python train.py --num_attention_heads=5 --vocab_size=4096 --positions="rope" --rope_theta=10000.0 --learning_rate=0.00827 --max_grad_norm=2.0
MLP neurons of a small language model. Each row is named by its layer, matrix (up: input weights; down: output weights) and neuron, and shows model dimensions 0-159. Each number is 500 + 40 x the weight over its row's rms, rounded and kept within 0 to 999. Numbers have three digits each.
A block is one neuron, or neurons of one layer that tend to fire together. Before each block is what it responds to, as a language model described it from the Wikipedia text at the highest values.

Plural noun endings. Word-final pieces, mostly plural suffixes, that complete a noun split across tokens, such as c-ells, fis-hes, vo-ices, w-ires; some whole plural nouns like areas.
L5.up109:522539507480508520536519496522444508475513414520474578506534442471468475534477503504514461442524512544428444487559515475518496471516517491507488572401495539543541489486523529508492497518507465432526531523408439581558467448496539506515481500459490558493525484531547512490508503612470436508486470486479457518531501526569486488506510498528486584523436494456461478445477434555544494532558570504532511463526471498562490548487518550524547572503501560471440489492478465491486481547498573
L5.down109:552485517530421482479464564486560483437501579500496486526431480520524510425510529476452464512486551489535520453498493520498525474518562476509482475564481459484517489495388450496533476454489510510483544492455474489469494555508487487487528475505499524548534494577457495425498532470535548512512539511580566500468512454417458504480514569469574470486505544482475482562540510468503507493522418552421512587562522560455518462515523526478494441575552479546492539509518530490527512493470451
L5.up114:489540454504533518543485547421534499514534492468510445499553410459460524536477478447502460456501509528537515435524575510478552566466516507468392513570442467513526475378423515462481414431514497543494507502562473459461466499530493450520453530608456545482628540523441522474532468483542482556513402481485528492479523513489506454477465483444480463524567463588523508514495515499512505505482566547364466500438470465483565538435459453571523507495528506512482528496477550531429515475431562
L5.down114:505475509528439452454497470557442510500500441542534475445476483436539430486477491481477510500598470483402518557413475497518492478490541499528546489440559600423491483490468437504485504585530506478444483545466505481516413465491498604476473550376548440516522472507482485474436510496438538452486561473514440483546446483503412471486487581552535578478478477411481542493509462500505498494503550482537480467552487509463528470519463498451527468573550511506512532537453576517525502560522478
L5.up439:492558529563552533465547511463444484500478481539488536481483454574503444500471472473456418525566493559586532437491570548496463415495513488467465474552437492527463551415479471510520544497449514529554496611539542525556534591482488442533625496529427511518538439535544549571523466478514497567512470441506482501501509441441459535557552533538434496517453474533551533428526511490524492476484518592561542539488479482504635490509484568460509482533549482536573477553439465448495438522524488
L5.down439:503509442443454445576482515541495485478518456487552562457554455517477525505459525496517399531561431535525503496503528503523410461470518576448492496476473484472548517532481513527464489489479459490505489501534553552517528488467541468515550445433427489489579472501500446442461488524470458464525473532548523523486516530528560563435494495438547515556448469491525578527556460445541529478488517608514470567488529478512509509519465439458515526480471468535512487568439467495442519540483523
L5.up1074:482481553501488515525491589414472550512510485546501488525530476511510510560488517463482458497410546474511512453470597586453485484567525518503445520535512464520548523445453397479514477509500442490440511529479478484428474581565515471536548488545492537480517457488452500496547464570461426503545485448487481466450504575431460429486543460471462485448444465538564549506475463524487522467466486521495533522479569485603543447557458480494506434529526479458499538522489544441482540505478532
L5.down1074:495527510460547480480497517505444434490474373499487577493490436454505468412443428465469522448510491469502455462511491487505416455458440501536458455523525525489517525456577514506511520480489377499572496463480463535531502493522484486467483555416514464562560500473485499516419557470533536482527479503491463523472519465482552520472471536539548489503513457491474460558544517477551504483549504500531497553547562582461516504425529440441449568536506519526544521514399520517581479457485505

Adverb suffix and modifiers. Word-final adverb endings like -ly, -ally, -ably (highly, clearly, initially), plus modifiers and negation after verbs (not, also, once, n't).
L3.up147:546467491465515458520485530546515494524425487440511401500518570512531491484485425490501539461557492525462529486486435518493496526476523481488492532492499510479448558482542523587461476500454448536464496489563513433542448429524416649478530564538460502506547450547501571474440520452551431583541454466471525445541468553534532565506492485505465453558547479567500467472548407501600484443503531582531493484478564550541521549532485489551411511529521546548517490496466484550558473558431478
L3.down147:445520500447491519459381483540495505452429547428477510533485522489523484466497467499450491590468496525511418485515440467468466462554523536481536542534577523572525514493478512520542466495529444655532460493478525529516439456514492555478519530550502556519436464575507481499498559473523458442519474465519493454439504492496499499509446512465487486525503435567534554453562427435517464505457541484498511460487504494489431512548476468512481537459470503529482473557532578602475481603470476
L3.up750:477537496501425534528500467545519523522369541509490512523476468504577424471465493467479492556515435426455443487459470430492559453503543505523544477484547516501493496490526510416577488456456506467514458512581524460474459578517574556512537493525561553482475501499456521506455439444503476492541481526449504500459545465492509538519483458515501499520523469533560491478501447456508497494488482564496536528440496534469530441439500531573417527484490512515451451523417459575582483515465481
L3.down750:515425583480455414551473519470520545508604438449532475556502547482419513543491511525479507548440520599497540430498497532448397484515572525488497468558464532539510531530528538560450569530511469534464485514475506555528548491496496501437493544521460516484467488494535480547440553463518554500407513505537434480460496551537497474456441466513477538468421514407490487463459499445505548444505556541530510526507463434417492511575485481526531518511485580480486483446518416449521433539474523
L3.up914:449539489489476484512496514522457475464496507531499487595502517501551533518474498515507525470474542543456469539481470484458547449501557511469488471503506478574457522465504488524481482482434466564503473546595501442498478527553500559592533537480546479544496482522553546495500455481551513466542444519490548560577503523480527424513518521499504520567497581597489473498506448409514588517547495496514579479544620541460511544536426504547517556460506506437520473554546444527497435480464538
L3.down914:518483523481502508473504479545511486494486471453485471433558496483374472525424568574481479559465493462492537501491568498497472523491499490512502514447427546453545593518557484461517572549496499484459559524519503470492592457466483487489519473536450529486477487469560501494523586482525499547479531459448457448418534490500494519511496488554565475442502458483511576498399435492477463454478493550542489569509468480530558468481488508502531463541472479524526435505439488504459462494530477
L3.up1212:473500529491497442575502483508443476460461478485483501511471510463537517470536501464385515512497531520567448560537495467487509497496474515453496525512563465479457497492574531516477531454442517540561496453467485436520540477480524510546468433482454552536513459577532514521519469480458526467532488507495537387486433479503493593528466543518581529559499519466532513479488444522554504439489538581460457597509587540471481497479536534515495520446435435500507398519510452454482411506455512
L3.down1212:519471481518465539487491522475456552501599482507471521455530431531545424478481504518618407537427530516446486507425547544538394551466585459517431497483477496537559505535472491532509458591602449528501492496481524547585521477486437486441493499537476482467474505413458486524540492502540480531502457478500465536582544560467570502489522502469474493474492427527535493495489497488490511511460519463537453476482460493538599474538531429466494540497497523509470554520498518545503586487556425

Plural noun endings. Word-final plural suffix pieces completing a noun split across tokens, often in headings or list labels, such as Dimens-ions, activ-ities, AOP-s.
L2.up1192:543484537445508523454462518433504479501498484509523496529467469497558531454517520498500441514506549471504531463445535445423480489424516478447442494475509507444496505489446463479567588492494495556502537453488518502479460483510523469431532414466413552572503547510518514438458453507468466481526484508487543470454591459445589576482519501527454477514552439544564498546510455524493459539441565482439464515488451506563557482488444522471477502550497473540527494530475459505487461490545470
L2.down1192:521498500446460466530488522550449484503537393522458540518451386543439554407454507515453495503524451640472493458505524529445417495570508495540567541545526477471491511536452521469520502528421546452554492546511524499479550519457528519483526513480451516507530455488464541474524501477475464483482485481557422581501487435571482505500501549529400457410433471510498390537431413507553501527473474508514467506483505485457492462561470511455523570561480418581521534529432517506505512509481544

Mid-word name fragments. Second word-piece of proper names split after a capital letter (Fleury, Leeds, Tsang), plus commas after day numbers in dates and money.
L5.up136:493541508496519456477480539540537499521506426486464466521461539468493517540549491466461485441442532493537494467438550461460461528476523457495519509451483593550517534514468496457520553455539461480434501491419486471480468535591534508438549498512465492488538483505508486582421494531411470441464472594453538507531560518526577543515469580513550458505517474521544555404519488548515554520514507502501507489528452459542455472515509484411517571419465461474595498524556406475485489568520520
L5.down136:413522545488475510584462493492455518577444566476519526431503552510395494467515518517530531548450496453481535481514471492551550497461523471529489445476529464518544505484525471541549526540554576447507462513508441458523381484460443496436479496465536493518467491489495586511432503577536597531503513513449478482562451442508511498583467475512462492480471468537496518573449551495589495443436523450473477518539533458544556459581412503499543410492511466442484507481527506523504557521539503
L5.up404:441499514501515503531501553563548503496539506452545486469540510526369465548557490547479549473482520516518539467481447476496524519526537509497484481493532508484438585448511575475462539443530523444493501493489477416439426495475485534437527504464466475517498516455496472406490548510460498559532419493499455470427455511428520478462524390429560542484434543476535437387479464544555508534487536491536523548474504471472503497390489563554551539506534577569494467434404506544537527504434509
L5.down404:484537460501576531565432569520476486535532561552550503512489439470548550463528501383473449568503455426460456525603490456458537521527511461532500470460486507432502501504471487503537514482522456487474461484554455500487511451443522571514491533508531481460457504521533485544483487477472512468487481509477431508502552461499514473518452556496443558480564421577495586525545514435490549436500502523453442504507564590464530493468412504468482459513528483517581498518526529537490547538518579
L5.up844:559451515508566411492465532445462537456549461496526473445487515473521483499511491474479526485474505498509521475480471500492540497532518451468477521544588491514483482549568469452574542509481529501487509529476428579455546534557472409451494493540418461470482494410571644506520459531484510513535503532528506545533503443547492525526522467558488550536460574545515490450516527537460426547556513492491413495470482510470402521498518477482555503468397546535556510527484536493460536530480477
L5.down844:404495538505466515468474543544521484575537514450484534489536486445488464554434558489560466507453411492502472528452496473482460473415509519484437519456468504454430497518430496556513472532593451456558542501563502497463505445452515551499572536444550534518472445573442496519537466447539455476480518521497516487512434462526487547446475476477468513489529478492457558460514474460537576558508425488523465522453451471525493478435487548469559512586526468462495520506522515510581492489473550
L5.up982:557485451456566548569468492562406523477539523489508445543536502560527496458516472459527514463504550523502545584501492469524485519474496572496508521494527430433596545535431489489440510489409549558433515482532469524501532478538572454513432442574514446499528514531538440461531488504471562498448483525542512573473489510506517490461532521468448487479450524537467498434424503490512475473530497502562411523491471511540499458514485564445547540517478492509506465539560529532447528482486571
L5.down982:502482539503576499460488391543498544518524522494557508526520491487488492510536497562493418512513499498546503508548509578506564514450539443488446561495509578525471433568488536514463461467571442484434488536444480503501483491498497490502491493519491534482413457526472516599437528493492459534447528466486456519513436554512472480473460543512491458538554552517557478498579457480484496578518510517515508455523486539509487450533499501575555535549482439453473495515460550530520476430535549

Adverbs after auxiliary verbs. Adverbs and their word-final pieces right after is, was or are, before the main verb, such as current-ly, rec-ently, once, not, first.
L5.up48:556473474467492442493432463575488446502436443560512487547586533502457535525439461550512570501523643537415540515493463517484515483497465536518583503494497534472484479490484481482474509527452473565482512436509452496452470455457460495546478558496495478528542483415471491591527498487575516590485484544491454456506467488499545496529425517460528490465500494484534532541536548491510527528472481543458477540581496522442522494505482469431543483495497477480459432467534528504527462513582505
L5.down48:433471493550491558567526543492575471462505524456429480415449519515564469416587514436526473521471472450579487481523520505490499490505498502443451477452482430528518553492489525506515454465557537503507487576462526451514454547513569488494571432509510479524464557574451501484476539506427519444542517471538543516509520508513507479457586467574459523605524496502448531553450406491479475466571475492499506489430457489525517475530544490506514501596472551446514566493488499506436499532463516
L5.up414:542542525508510519489427500525443490527514508499497444505485545504544489435492461468498515539468518492555493462522488444391526491443577464517463552568501513490474592536503527546552508559455449519481450538498471550482550471505431551503490475473451515546545511468553530558456469480517466552548407487531510538449388559569459501500473433535428464567493532567545513487483528485608539475537526443500489495472517481516552546542524510536519422466546509541434429431515493540447480490476480
L5.down414:517465532465502461569523395487565515472468487473477404485548487499526537507473480476470553494556478499470432478566531448398449491537493529480512532537547554460453517506485479460488385515502482529509499591512534538524470462502532463475607519470575514492510447539491512547478639525454512525560457508506501417499488572503478499564484481498470630541528457487454482562543492484484465473442439568467525498485531512503481503523512464539486524510537484521580470550559513492489469437484518
L5.up669:501503506509483479406493489520536460451500564414502492467492562506553479478507428416454404528527515459440521471482448402479494582404505463476487496527564502547448533473437491512553559490506499474477491475456469498500527464469506496532611531523475525538459478456469494515440548505531523521526449446445569409549469508491466545567509490482457494478507492500468494512488495527526546480505475437488486520529507451543436476583560474581534490524461507532500527466492525496509523512481449
L5.down669:475490457508560502628522513507324507476449446479497471472474501427524508437496509498558566594474527480546521468498541553474550473557497487504460449445436481456468492537506458462503478526487406507462470473534472512503510443502465501477497474493506478458504509472522500485468499561458509427441498540513476548476512517525594457421479528522523492523496453502530573555511508478491539501516557529505479520555562523475549484473487480460531504516591524479514436504421431463426496533480559
L5.up1249:479506509497499443546465577535491446525518509463492489494507514467487473547512513530427527532469485485542455569406552494462474463494502512492498550466511590502610544460554500529483549496508491500517537499537551526505497543531525644566552546504507512476559497502519577454488486456509589558596436500526485515568521536529544483509451522493529496440435549545521538516470496509481502518554522460472534536539532480498514482397517471521510566500568470488516539498502402550508551506497523
L5.down1249:460474515492510464456423463504486534489406544503460482514483509509535533490540513537538574538544483497528506499521428488503547574577419502522587463495534489487553541481485520470562470561543447482469432505548442514487571563485551477502426513465507493571438527504554536450466456487463531515535454432429493507429482459495605521515491542535550544436479456518526504502511559478486498463551545452541548494540558514483490501491487455455462524487488495517421521488461481479594470486498448

Early fragment after B/F. The second word piece of a word that starts with a one-letter B, F or G piece, as in B-ec-ause, f-le-e, F-isc-her, b-le-ach.
L3.up146:472502535524508393418464550475501495552455535591535401465461541488470514534493502462489448474513493540501494542520551501471468491526475473543517497582566553533529557519492443470465484516450516505486490541540451509472458510551578511487498467505566598469532494572489512480462497447534483475467507400524459508507555434468547412496484527452522550518478524527507502434461507539505528522539458473491451523482462495522569621488438626498542536447484450492489492519494521540466465501548503
L3.down146:594472447512487498568493519531559556457621485460535545533514472579484457476483595542474540511502477460472498459464433576501525482511498493483542553510430496489410501528472572521447519455476453559497515484458609494411476512493521483471512498526441565511482467504433559520449474530507539473505522518464509568496511520453480542479500520547446504475453517537495466537508513455524480442412539542537540515531561444463475469542550482457498548485486472512523431467541479494535544545440553
L3.up658:522520463464525502473487477542542538518510413594569481479463484445545529447481504493422503563541553438600510499417463530536536523509499423487475509460403484463505510472514506564510452518546580499509552457539487471464481505525478492487540549495493425456454455462463492522514529555445485570434515559497469515500476467496436460532432446495488492544523468411538506405493416483391519484496543425505488503555540535606510484487401576460520530494441469570522515491506476499466556515489537
L3.down658:451500483477484505541469537521406511479449545467503480533476454548471504491579504482533491441459426557463512438557509472460483543480557526510422447501500546525516560542512522461482516502467480513515392495466550501539498519459543524529499471541460522522484504559558493450440439542533498477542514472503518518547507599485557498464538548559506558508510516572496412516520514508543489520557480512529491488496469499461472466480624461509507435532519540414438506511506491502454469476499476
L3.up678:538567471503555490504525529508524531451469537516505419470474481460508441477462482501437423492504516405514507492485527508538539516493508502478447550519466557474514553443440501420546550521466513556456580523497414518536449508463440461456521471533532538449447449485529483493526535490487470573450529454494515476589486498456517419533512529534453435541463515541530459495516475509454508530415490453508496395493542445546477456484383487494458539545460550424553564532516520511548515489432512
L3.down678:464495564450480516548485497513605528509497451475467526512493532528482524574432511536545581493439516530505479515546428491445423444525418512534535512515501402526489461517541505583410407489492479471522438501450542549514505542548536517491497515523509508505526463522409499524501460473583493448585482557561478529477528566525416565457454443518549510486519498461456532507493555486624513472540521556472501570518462509516499495448566548472535499492483502516444471533514459488552482503544520
L3.up1231:462512510545489483486470460463454482524556488496512539484526559528510434539517494491566545507534502531516433571509476477507464484588524455456453519434486453448506556471493496454499498474571431484448463454520504514487499537498533538535525498518529543495515564485522501427548548477443501578522553515503570561480559520515508494487489467503500472384457529549523461535469475451543544492486425542554465476465491499496472558503481527468488553455468535423480575464513560443505566431492518
L3.down1231:549468473465482479459488528520505550527449547494488532540516480518507526516515501562412563487486527493448565472553530458485553558431505490509555486515531508611503517560471471486537508537440480530532573555431524489430542438492455463442505483524494464494433494505468546537452429464612507466463439452507466481552468490524473507545473488492464466562457442432476527476534584499379523474455511473484527548511528568495496467473491509530530511490495484480525418503523453496503483580510488

Mid-word subword continuations. Subword pieces that finish a word begun by the previous token, e.g. tw-ent-y, wh-y, G-ary, Sund-ay, plus "of" after "one" or "because".
L3.up574:476541522507511507521470564525567514538538486553447430504555466564515556555515406549483472538439498484465549496518560539492553492421441481536533470455547525562552508479484531538553463480505518490497527527546496438546516487503506508477519491557483441466447534483438473456424519599491524601465487450506473573540504570471523494525466488499542537516449560478525494511471589465506460491444486471524571578538568487461493507550493403465476489467486498525527480485465460479552498522523465
L3.down574:502571477494460472517591458515432480487468494486524493426460482521521484414512554512501506482547477542545458557448530437514528519557526476489398571551514465468483497573517459506498483540514481472519478491519520520468436488447501509564474480521520510519484551550510496498515460431533506468522483433448527526475539422486541437435544459456501469520519482511483511476482434512545496531561507522477484394492509536496507481490490484536494496500549508460452540511519557573488508451514509
L3.up716:419489476442473515527501512479544553450546456501479486445506484597496520514486445411472564504425521474483549515526476514477552505519516470492486549434505547546515471501534481544505503465514443499509491512489483470480458423458530580522561495509570433455474525494587434471504389528538535547457433494496609518569517532467511465505489572549538522475538479441446543488555460520463467589518483462536495431485565519463445556435400451517497557512513505401445568509529502475507457409487516
L3.down716:531440537498507522456486505510590513562407511531494473524481533428467438537541482515515443476488482583530465523473461480510444495474561500444516488476461480436496457497448505480558463506538519510557475458532526485561542547545562473395497505523514607525566520513382529501452488573448489462483534485509441488483443547519387496517519530456537500484452507531542494519441530463479523447507551526507447494532463549478638488452497570501474503478453510514540456446554555517502593572500462
L3.up790:483515490445531474575539458475466491522558526476473486555583527532519463493496549527533497451512527473487532500520495517510503455536511446495541477540484466483496507494541539489494468460418501483439492498445498437526549533496439586541593455511599533542515439478531456489481498587472555580494494472417523535519553487487516482529421539479543596516459508442578492494521472509478502499506584475546492441440564492482459431517502474459470568501507492365565508482542473495515452463519503
L3.down790:508512524558490601433498538463538496469457464501466496435454487483443525502503402517421520502504508454522592527567545500462462515478504577523440469445534540492526485510462463501414472518529561513545491552514537513389502474488493455489449527515464548497547537487492527477500529510514543447534521517528505538477505479484467555523569395515473473525572506546404505530498557495509468500574469470491514518494451525547467530449486485549527512449491533514462503502518565498529545517519513
L3.up926:449480523522542520515475483502532480475508453533475523542499506565451470542460482531500521540509501485524500568442637525537555461593469494570511485503461500505523481474451536452573454427515549481475395473506493463493568497552511473498504462480507516561518526466457519491495488495564486521415480496474461621480422528480535495485459511447521566469498480540569552494441562458496467540505495529487521417512562565529454601493554450493478547530493503456515557490486470488477511485503532
L3.down926:419532508419492481577483535458443464521468452500465449464506521547483558531482491529399530471475461490546544529540508447495488485538543493520525530468493485516514470565532509578511525560507527579515570513564421476494523513494517452539499495452543524507484507545543424527431487566532483520562494502480512442506465420463465554481456497463534512503499465457506504462560451436432465506552532503498490547496515500520479516506488489481461498436464452495527489455516426520603474503530541

Word-final subword pieces. Continuation or ending pieces that complete a word split into subwords, mostly plural -s and -es (platforms, roads, crosses), plus middle fragments (pl-at-inum, g-am-eplay).
L3.up93:565463528482499494548454481477499464543523470518516476513510427500509520538525494530554431412429483505523499487517537442439495482556531442504572480542569482456470477434470476475489466502528484556498423521518554490471538485532385526427504475573547553559524486533454498532541534460418469465439445489476541511581535557480535531519529449498551380504508458562549527495479480461534524526581516535477503555444516484504495512408512546479524457481617513541462542497462514547485548476438457
L3.down93:542563540472528482457515575506393503460475533437484445515514512505473436416435447471374515524487476541481514491441423537545528544555423527511454494474510519549469503558547557495549439567507544538444526498526465434552466495520530500529515527420563482497482559468453475484498524554549447449500520529599501508486483500552519508437521537559485520429546555400535500508423468473495484463492487527478476481503516518528553437537455496555523527546483489513469473465492568458444460489530516
L3.up607:503477487467450422476559518512419520494487478534472475535467501500460489536501521566521446471520372459525409453629478529506448465480473443493484536548514425435472421506534468455496489527508518508436584569536426471491527504516486457394545476484551532505469484547514485486502490514431499443503499502478492479544471508425501541482600533481485475538510491526563464498463485442493562518498487543461536520524542452442520477492517543466499476518525536594455480543493599445495505499451531
L3.down607:479495528510515574464484580461473493496512562466507571480527510497590500434498449393491519559467527483516515483481457538558499552519571603496510539486448555537507460478551465499482474492462415563525418479481534519549478502489529493519564482489558551489503417470552537554505473478528489514503514477552561500516518503548469518494468506589492484462442410531429463537537424508503434467532537483485499466445477396515513493512432476515505480506502490497516516522537453507457514495437445
L3.up985:480563562544529495532474500470492533455568459528492498533556490472452542495497458571412490429464508501468544528481490500503573457466521467564558520474492464580449468535459485498533500531508507463485512489523450471447554440534520504469443473529452553576517477510454482452372484502546540522482468544490528500588445548536470437431496480544532505525564461502531441558495467503618555474496446525535464490602446501532499532508449521520469485501533541531517529550452478418548507532465569
L3.down985:531475513459528586480408524507408469511460485481558455525585558481513409529484541538553480534513457569564478527471367532503522467524544556513427532514447503442490456463484544526569499492496453465448511538464500461491573496550505590532483483423491474451460500531518484460544483516432503470500538422532532458490541459518517549504494513491444442565502476484511563514524554453488491515487545459511450556518542433483532529498523466489516461459521472487487522498564555464470510454438386
L3.up1005:471509437384550554448496503493428487506450446506626529517524516438534477578480468488488522570471579402500508404484514527553510502510510433490489497462503547501503482467484501499583542519455492483487525531492492530462585555470559493477490439521442482492483478565470475494464472558482467492510531430563525475492517467476512512567476448511432472453517479493506479564525457532590444518543570463518487533564449529501514503457453490498500524489544542464511498459547467508489411507463500
L3.down1005:538486584547481460502455475502522526522537555507373467502442496496529522484435540543527481438408420606547531507432494472448459594428502432504543516469544539546509567556525532476563491413517483456524449495424507524441484495472510509528484500487531526554478507454452528433512539503538520515505494512531450516437521560487502466480557525479485526484470526453444505463521487529407501539458442486470502521445488483470502525466447535474389469535503493540616484512473544500473551480509486

Adverb suffix -ly. Word-final pieces completing a word, mostly the -ly that turns adjectives into adverbs (uniformly, mostly, similarly), plus "ric" in districts, eccentric.
L2.up622:481577504437548560431464528550467479531505473510482521548490533447474477489464525474494546521554505539565481502489496492558565497562472498532569497515432477523452498505526486551469569558568482563514531537454489472498488491443490472437531491489467457515465530499504533517471508505524533433548592480549496515497540504512493525520499521542485492501562580442424532459484485538491551534521440483493497518575492498474553503483465464541466499514603527490456467518549472555523530459522491
L2.down622:450464445527462465474503534443622516551488529449519462496480516565484524542498474458519545482504430460486511537527491582464487483472552498514506475465550540486525557439513496461526445492531560487402499462577449550549502555578509573558451481509558491591483459491508473476484544403497476528478491448442513498493555513483485431557504481484505459487574501520524462532558508511502463459428541571533565485418466494500537434560506537493439464505401453511529513505535475483461491534521473

Person first-name completions. Final word-piece ending a person's first name just before the surname, in credits, election tables and articles, as in G-ary, Stev-e, Step-hen; whole names like George, James also fire.
L5.up69:546510528441494547562499514449498447481496505452462536504507502551452518512489497467469586490445497486500557505550512567539468473434552542512513559449520518517515512492436387483546507517492539448537445495525482565522508532483556521554526551491579551516502492540541484478519456511500520468491527491444440519431550534552464468604440503506500539492498449447506474571429482494516428564508458532447517624459487499476520509416519484475553504526597470473504533593499500369472498527524569
L5.down69:462500479499489527463514459519577525498505498581538453534468515484559500503528517557478502487488507557467509507455477438501489488526483500466520441539525454496493506498518531444424472521540477523475533473506488506494530451470451487500448490524462504544500447476496465472487461505511489503495453493595491475603455481410466475456535525466507446464486504511473491473537540511440493498447479522535498443554586535499489521545466537517442475498445535447450491412524537573513555479466500
L5.up326:474558510555468521539511420510534453532520581517499567451504513453499538483481471454489472445589495550504475486484443502544564413476514382458473544490537563530526492586473461552516530536484507468459479500521403515458578509495487507466485476499465467537537513553576621510573476507516518472525466521458435494498482511522441486501489482534560559506481473504484442477495528456444517516492511480528507482502548506485444544467473504481537482520500518443587478553465498421568499516494446
L5.down326:588516466492533476467464505438642448481463525464534452484538525442497518475520444538504540517451559506475516481476467547462549528537515503512517529467457466517537554452491441479537531567522514552528501585514498543505484433499528533494503508516517495532525467482464423513527449522485527496545475473500487530466529531474429491533456452424414490560491547559533569538448483528557477449546500451510543535512510473494538443478457573523473519455511465450497489414447565526413553546534523
L5.up353:522516499575516531484535506488430602494467481494559516525551520534490471519537473439500560525453429531537492497501434514523514516472563529450486510455463495476528504496481456486475515571471454587506400479451549438568500434468523508499395471520486550531483484499477521528507412534574460540514449497523443473471508490526482491529389470502475476484470515521479573553439520496581409500528494512541423556517540518484522506520501519469546517539557550448488496511487468488474432425536594
L5.down353:481482497496482453473522463493534516527528487579492460514553532547526539467478505490522451512517392480500534455397553513441523500570455449483568533518556551510468497469496446432492436471444579455561489545479547488502546474486499593516526600470480478476472504448484478478432461474454504431563466510584537484555524503467459482501452488513469509491459503522531475441545461528449514525472559547442571531497540490517527403500517488548467547479485481458518458502522551438524541492501489
L5.up704:468496537559511502473496522573522515570499575570509463517478507476451501512482491550479518555450501551534552489502522465481550530535470561542545433509491436511492465519551508481507430532529593568528483519512504533473483506529494532496525526555550495571493486492526464526582564562545478523451452499526420410495495430582445427430450499509488568491538539526558516488544535526475442533526481504491478528465548542466420433431507532470491522498555490477452467567513559433416484456541491
L5.down704:495560498532472521603522503447445441559428454483451508558543451454500537501509399487537484509581483458489534489572485588526455495557486500496481534503566537510540496410511478485510580521534539468600517508508465516450469494466500515505503495446479454538513469515489532510443434442542478477525504522515546567501483461545504492531478487488476538503558457549476474508435439515513552443470550492487559564483537490480531524532517499463489464466433571478583514517472487455464539560559475

Word-final subword pieces. Final or middle subword pieces that complete a word split after its first letters, such as the y in wh+y, pluck+y, Miss+y, and wh+il+st.
L2.up1006:528523473558510516514547463476438560542503600505487455468447535479480503482411461488510527530426494508458447470542508508543433478554461443499488469530431478540523490484480521437462494501517409466486455434493500537512525435488475482586535491532474474585396527495523521492486453471495505521462475472502436458444501466502500559470492605473459498490506458515491437520559488503485428505503500434501512511509467560541469496508521519477463488498536484512511502468571547514437463548492426
L2.down1006:450517452491536504476477554485481415468474449467501539516548500547483501536520470451434474439500444478549503514483454516470448504491564508555531468528566464506486605561494423580491495484524541506487503573550513498431497561493471522400450491459574523474615485542454489454508557537534511492526497506479516550603524472466485467553489436512464537466543572528567512480430538493490492464406502526506459506515552411465533485476450453490457545475490480523526557523502463480549512480497527

Mid-word continuation pieces. Second word pieces that continue a split word after a short opening piece like ass, sh, ch, comm: ass-um-ed, sh-ut, s-ist-ers, def-end.
L2.up1133:531442534529462447445546512520466498464485487491492476404456524507519494576514552497501574519475477471572447561490471466496542520458483439424498493587449508464519418513529531428473499460486492419493503487557534529518571413539481559489471490497524538475514475477508424495498492470507491539526526439569473576552493511585480502529509506446543412471432559504540469433455558556464442514517425533524460440556508501459438560502468541486515512459506516461516521536586543476501472439431514
L2.down1133:493518528509564536487420444485511518532456524465487509536559552464490532424476447473516465513468468569454534405507561493544524440525515512616439524442555491541516539541490476553500486549508431602513509497543442496505481600497552485490508511508446489540516491516499592493497482495503514525448480468430503466469473554388515501466501553537423517466505404461505522561533447445524502482508480524465559553443501480566529474526507467536477534523522441480526512521484513496489522510569539